config = dict(
    n_layer=10,
    norm_place='pre',
    positions='learned',
    tie_embeddings=True,
    init_std_qkv=0.0232,
    init_std_down=0.0332,
    lr_mult_qkv=0.5,
    lr_head=0.00593,
    doc_mask=True,
    dataset='wikipedia_en',
)
MLP neurons of a small language model. Each row is named by its layer, matrix (down: output weights) and neuron, and shows model dimensions 304-495. Each number is 128 + 24 x the weight over its row's rms, rounded and kept within 0 to 255. Numbers have three digits each.
After each neuron's rows, "fires before" lists the tokens most often just after its 100 highest values on Wikipedia text that the model never trained on. A number after a token or word is its count.

L2.down1197:068118140117146147123116159127121092134144126123141131169104121114126121116134143122114181111147104130118155133092155147160119157116115132146113095134170113130138130110119107123109103139150105101168135128120119145107117097135098179111180159126099179109138127140162094136100138132097136144115118112154150164144151125128115148145055106167152124135130131140081142106116079106078135117120161130155119148131088121072103151129142144102106137119135100120155139136123171119105069128116134126156129169124087080110146179125116153104092110166174102155178184103109113090131154112147090149
fires before: "\n" 44, " ±%" 8, " |" 7, " " 5

L2.down1368:119179153131107121113128143112129144128148135156131124107092134144181082154150164147152129127085143110104141104125136137169140119118147145121134145144097144098132120136112101169140094145096096131105131136140146087107104111108120140095101128133108121110172145116121122082161136098110108125131108152168090155111134133112152109105130117154137147162153097120153169098142101134128120102143114141156121150133102134091113151107157103180167078100160092154060107126133168116117111133114127145168117135069119137133120118127134171115145127064118110184098154152139105153121138125146115159
fires before: "\n" 35, " The" 10, " He" 8, " It" 6, " His" 4, " She" 4

L2.down2135:096112131133123075113106152103093139172129133144093126125139119141159137147110133117091138102139130126188095098132168155109108159136160094130129092123124188092148101151072143135122167141098136143128175127124117165111131156164145121137089098145128149091118108158147154122149077118165140112136118142168140143144157133160124123117090144094153140122144133098125154129127098113150130111125125110089122112131173130108146135171083131153164122047135123103163128114128134146145115136110091098138158123117129131085093131169156118126151112136173142115115151131154102140113156119138094118
fires before: "\n" 37, " " 9, " 0" 5, " 0.1" 4

L2.down1349:101117113120096135097144101125115103124110126123144159151139115134121142152128095113125152101122132123111136091147134104152132122127161105102114124111142157126118115117114131092133184218119146141144130136120149157099130123120090180071143152116117114132111126137159157108086207143131127121102134127084085101125145124113103130191133115100116156122184137104140099113145127121168157130136114124105115136131115125104135098123143121141093148161140128119139113153108123188130124140151093137162155138140126169113130093146100159114170167159112145104151130157093153119129170093109147143
fires before: " in" 18, " by" 14, " to" 7, " on" 7, " into" 6

L2.down251:116134155143132125097114146099158126090122132106117157148133137136092156139121107090132136110132119112101097115150095114151127161128118119116152138209093136137145138144130160140117137126157147134158129166128146100133101184107133142145153130133138148164111130111141120119152152134112138172084107106157159147130122125083109144114138136115091138121113129121150111109132168112091098124184097164112123095089130098119129122135141115121117126144120088158130132138141105140105140116128142133047131152150154151141123170176079083092152122114159106100131101100160125170147154090159122159
fires before: "\n" 33, " —" 12, " " 11, ".0" 7

L2.down1297:140111098122127146104162079117136120161139118168120147109118132161107137128135166142096104122126109119172104119133129108160103122132140116110123075179121131102157136159121131152087102146154189151096114096138134116159137183098081147142109130126139157149111112120097138122162214145107118115107086137138169172143107153094136123160123140144099131125147099160131142100078174130100157121115146108139069162168117156131132162147132134163147087155133116132142098153121169122128131139115099114125121114151158140166138130096147120123132175140119127124151126149134134090116087114123099138
fires before: "\n" 57

L2.down1594:132139126096122146109131121150207133122107134090154173089164095112110122139139144137084126119155140109139116152108154113122111145071103111089133135175114124129102109151136103139151119119155162075130119110143070128097128116140124120126160106109110114126135120100143179084122147134139107163143128120157125136093134095110129083133129155079137155120147144129141157090149189109134136159108152142152167121100108115160153115073155158183102142145079145139147122087114158105085096105092149097152111150080132148072164114097104115161143123133131176113092132088093141115127151163119116173
fires before: " |" 66

L2.down1971:140146134145182113097145194147101180104139107099166113139141113161138140172143109116113154130095142104125134096124133149124104128155110122111119140123135150113076130075093149172138149112066128116151107167119131146160126101135120132122143129122143150133114146118151126127113140143135084108172159141123166132105132106126138143136091111155127141121125146121121179122167181110115170145101073160132069160132127109111162161127146103146133178137140173133129125096124139149131097131140097127138054149121121132133143165147087122091120146194136122129074100118104143125078187127136159112
fires before: "\n" 65, " |" 12, "==" 4

L2.down596:146104138128103114155105158126124128109191104141146128105161147135117116123146140094122123145113130129090141123096110105176137145062120109211142130130098116124155146119107133149132124127117151131106093135092095143105118110158091166111121120135136132100110092120153131160147133150115144153128103125130160116128173089085146108141136132114141144119138092148147148093201116130167128134148146157173205176097117121091156108132104108112129134168097139113180136134149120186097129111143120110115138085147122117138125156119109123169096107069118136115115135133124116142116104110116168162
fires before: "|" 66, " |" 8, "|---|---|---|---|---|---|" 6, "|---|---|---|---|---|---|---|---|---|" 4

L2.down574:174134100152179126096152126115137144148140157144150132111122151154118098122157142103108158102142108108150101104127128116097196106143073139145137167146137114124143178123108154088116113141138151093151124090131116090106161116084124127130099115144112110172137151175140137096135170161110125200097094124171099157125135167108124120137167094146116096110120143093141124141157184092129117102166098139172103109109115097192161162060124117093127133106105105145123111120128134112093111115147160114112124133159147093146118159127152091114155133088132110141143130121150182147118137152175143155
fires before: "\n" 59, " |" 7, " the" 4

L2.down486:115127116116150136109107132094148102156133091118136106145140091148116140118086102104118118162171131110137140129161153152126153127121169116082170134122160180139139135072126132161143106124129116182092136132116114115131174136143159115160162114183141119130151141105139162149125113161129084144153111119124146121150135163139128142139074089140137169108087117157114110144083120116160111090111167121135144146120161155141164128134115106118149137162128098095182124137161160162117182135107125108154155122098137133154100115118131116130111128106116078116091128081091158119124132152134088138
fires before: "\n" 55, " the" 5, " Motor" 4, " |" 4

L2.down2901:151156127113122102139118158110151124121156127115136130110128156114141133136087132155088116106157124099126135140134132121153108074145173096138107126111120126117121145161113119185141113133134157147141127105150176123130102121146123167147118111146126157108121090109123145127122130169100101111157160081130118139134145131135099125097142144143154127140152130100070125123097163139149115100126148112099115124123132131108146130156118141129157079137121115146143123122123074136134125119126121114108135136130147131116124152147104106157143130140128091099096102148166135137104144126105127107
fires before: "\n" 37, " " 12, " —" 10, " 0" 6

L2.down2133:132184143120144151151143146079151093128144119114107119135142135121089146124131135087129160120159121119136117130141131117129108114105173115065151116146096124139092126131165115161146100145102183099119127106157138119121094121171093130128132119147123138131154098134125105118114128158123123127153126135132091118185147129128126116085133113092152170114184116094121146111125168112163111125116147133091133109151131171122140143183129124174169091123123144140125112126134059094127084127130118138117132117110125147092131135149125153120140127119139087126075136127162128137141105113117111082
fires before: "\n" 63, " —" 11, " " 6

L2.down454:143116100126086118146106157107102083130159117105144141156145163071151137127092148140123100119150146130162129112144108133123092078146132086152144147110128123129078131182143129182166130141106179145101123141141144137111102114186118148175093096129117144109141113187107131070097131169120119129135151111161098126148147137126106128097138146156125114146134121121098166118098146162135099148109122114133117104139114108115149118166077145196186102112112137114145141158119111131090118110116097115102122169130139116127108139166120133129121118127137114110099108173142115112093123090144120116
fires before: "\n" 30, " —" 10, " " 9, " CL" 4

L2.down2943:157122136132133108134170129129119127104104150111110113140151161148167113094123115097121109109111073085103154159153131120131091120113126109160133132104139083125123151139125114076139155127143120175154105136147099105130097117170127168132152107102129134113110130139141170114107128103187135120150154135113174140108175126157129123123110130105148160124135129114083116085128169120149118111112105121167121167144112108069133112096163090157173124176177092132148109149145126154099179091131100110096146155148121151132141129131157091122173129105136130101114144127148147140168138140137074110
fires before: " by" 16, " in" 13, " to" 12, " the" 9, " into" 5, " as" 4

L2.down2290:137161109095127095108102128174127166106132106152141125123104166094163149079117118126182084159138139043082151111130124150140098142118168137195159122093095122138117149136128151171153136114148132148127122140134110130098117149145114128145150146111147105103118118136099120098154108111137115134129133133155133130082120122141143110130121130115132100121175126136140130140104129155128116131135158110115138128084157127102156107156111114084182130114146108119177092137127144140125124123118137124182100105106100146168107148130116146097163142146133092176097143100135106131163122128134150172
fires before: "\n" 84, " the" 4

L2.down803:171155133135108134159112115147146184110141120139172132133119133129190143116119110124106160147160103093119149133120107127156105163129145136152149107138112160113140127063161115127124109094167116137114129101111118107129082115119133135124121143128114101124150084116121101129163145190141096125119101082123124083154135102111119118130151143159104107121118140121115170148128154132119086099127167130096128128145161147144128137147167163172135101141115122138147166140156110115095162156152137128119143126137151143107085128135161140098174095110122103134133137134120111126154143130143140125
fires before: "\n" 26, " —" 17, " " 5, " SP" 4, " Former" 4

L2.down2134:097103162125096151148146114180163158170127146072129069118157151144134109148129150123152145101163140156129123142179147100114157139116131137128090099155141155138118080122127135126097118123131148154123124129120151123167094130096115120111124140135118104141135131044155145136133144132132117165108152155152171103160109159116162103138124129110112115145094134144098159143143173136120149133135099149123123130165135123110120103125182122179106144117119143103154149140152150078088188117132155111119121175095074130116170124135120087164138121122155147136121131125138133138150117136148110128
fires before: " to" 30, " as" 23

L2.down716:134165140144142104114110129171120111155113102124114094121101133113159134083172128131169165181130130121109115094124118140163092152089112162154175160169131107164103085122117111146156118132104137167126093133121131153118151130155100099098122100122136145180153104099134171128100130158113090125128132134104131136115117124124142120179146118114157167126069095099135141108148124110113168131114142140160143134130131119139180145140149154164106149094138137104173128101113105143150137141080099141145106093118075126166162146158137145139141123160099094125157151115160137095113137161143099057
fires before: "\n" 57, "|" 11, "-" 9, "|---|---|---|---|---|---|" 6

L2.down1215:130144091169122099108129132153099146153171146113056095146154149116111158150149157120146157088117111122101144128132114100117164089127113152113092173148123157158159144113093129121115126132095122155161180104125157138145109131146126143125154105100121120131110142095141138140129145154129128116122125093161074153119129139100122138118146111111131105106140098130117134085145111151099145124078102128134091118107115120174114128126113119124091147129147122156114120140132150089143145093113125143071152097071123099137150129160153153167117138155104141161115140124121102138123087171104150098
fires before: " |" 57

L2.down1087:108170159142143080099118093113127045177165105136151148088115130095118156139122130122152105093098159135132111117128102140139069134160133097116132140120111156162166124140095139192157152129117151115145140109166137129146107142112114120094061164119145164108121115098120146158097132109119119100114133145124135151121139127153125098099105150118170141139115156110128140149129103147164118114142111130117122203146097151141159143157125126113145112116113110122146121131138072116130075110092110091134125180127141145112119151118134143107103113148144139136114130122102097120170128114132102133
fires before: "\n" 79, " |" 4

L2.down1390:097120124137142102132111136088093113173141122131107118157164110109158111154125146139097138141119087142154150101133127142112093091072190114136125121092130117143140141098131137169131134086119130142084105179173131127148128131164118126135111128115166123141123144140114093128110122151118084156089151140108090113110109125140125114119151137118144133117128117143158135119118135134175085115154067100125138175141117126098134094139156151152110110097145102084147147137155141136149113135110136100117124147183162098158086121173157109144127113100130137142133088134108130127153120137136177145
fires before: " |" 60, "+0" 16, "\n" 6

L2.down2076:140162129123135111101110127126139142082117141110142108131161098159114104119144095149115112100177106131101126150094147088128122140161160101119179084119132154106142150114141092170156094133159118113133140133138124136101134153142165180117105118152158131140149134123118141113176144162160105147125107152123123126122125143143117157138152189129127121098134113116116176099138177163111148106101118148107097104138085163117137161125067090112151126144110124133121117115130129156127135141103094057131159112114142170095130152153100126128101114130152106105116130083106071147164097080125111100
fires before: " |" 36, "\n" 12, ".0" 10, " " 7

L2.down1488:140154075122141108175150119152111142098125165134182141147134151142138141113130123177106145144108124147120141161127137166116124139093140132113125115116124109116126147119151087165185104117131087146146119127129126104094115131140143168107145170132102132142168146111114131117153118132123116156117107157125119161110148066163164110128126103168149093130125130103088184098096133114131113111125176122101152099124115125088119101166101108101149152135069141128124134129165138134144128173123121135131141137167126129160081123142126139085109087151140122114151105134093119155137097144136129117
fires before: " |" 62, "\n" 8, "+0" 8, " 0" 7, " Goals" 6, " Apps" 4

L2.down2408:116133121090125143141089127102101114097110152126083111133121127103128150118113101118103097114095124118128164134118123120134165169132110128147110109153144112112132148159118101106120128101154108144119123086156124203171131073100164113160149113151155091141118119111103125126112089151152139098120124148110111123087150104168140105122101116155126157137154121111112120135148153127139167128115189130121108133147116118145150117126096152118154131114111125098191143159135139128146168105107103177149124118111156109144093118164113111098131095140139132071089119152126121124160152137149099132
fires before: " |" 39, "\n" 9, " a" 5, " the" 5, " 0.0" 5, "1%" 4

L2.down806:119132130101142096140079159140106050103115073131127106134102141099090120144104100103136107130094126111159117154181129156125145168089120108140167135128153123150131105145116163149085127148182125151171142152128073118099152089150108107145107100160129126176163131133105138118124092151083160123125116107156148124157107093129112138114140144144140133132113130136115117141081153129137093092119115141093131144139133144117135163169078108145138135117095132121127117093117131122159108077121127147105150140151112108139118161183116079123134088090125096130097146154120124156108143109170097108
fires before: " |" 26, "\n" 21, " " 8, " —" 5, " 0" 4

L2.down1619:140112124115163129110138086083145122134100189112103114170119134139086134137121127102152144131113147132114138093140130093139107113158127130131132137122117124123159134134106184107147137121114101109124111131094155127114152143146126160140099126097089138146167117178121148142175123133144126157144143152074126142113125149150151169120096168114130156109095130116134151156138128098096132119112120071144097090133167169128095118106157183100168177114066133081126125150127129079162118092158138139104142168157126152133118066129138117129138147134143145119132145130139140141081140179119127135
fires before: "\n" 58, " 2008" 7, "." 4, " |" 4

L2.down2945:111183134126104115129075134122156077129148110106130116130131136111111171128128131140079106102136095081117138104098155145140152141103146124094120142129086113124116124170117106149107142148105158166093149132114137133169084112130123129133101104136155106141151145101130143102117137105121140154145127145107109128128155140122173129112113099107141169132097110141121132132147144144192148114117140097162103129091110150121170130146113119141157126150117106132130115102140142176124134124117146153144130116119098122124169130104110112115122092139120180126079165164166121095151146080122144118
fires before: " |" 38, "\n" 22, " —" 14, " " 11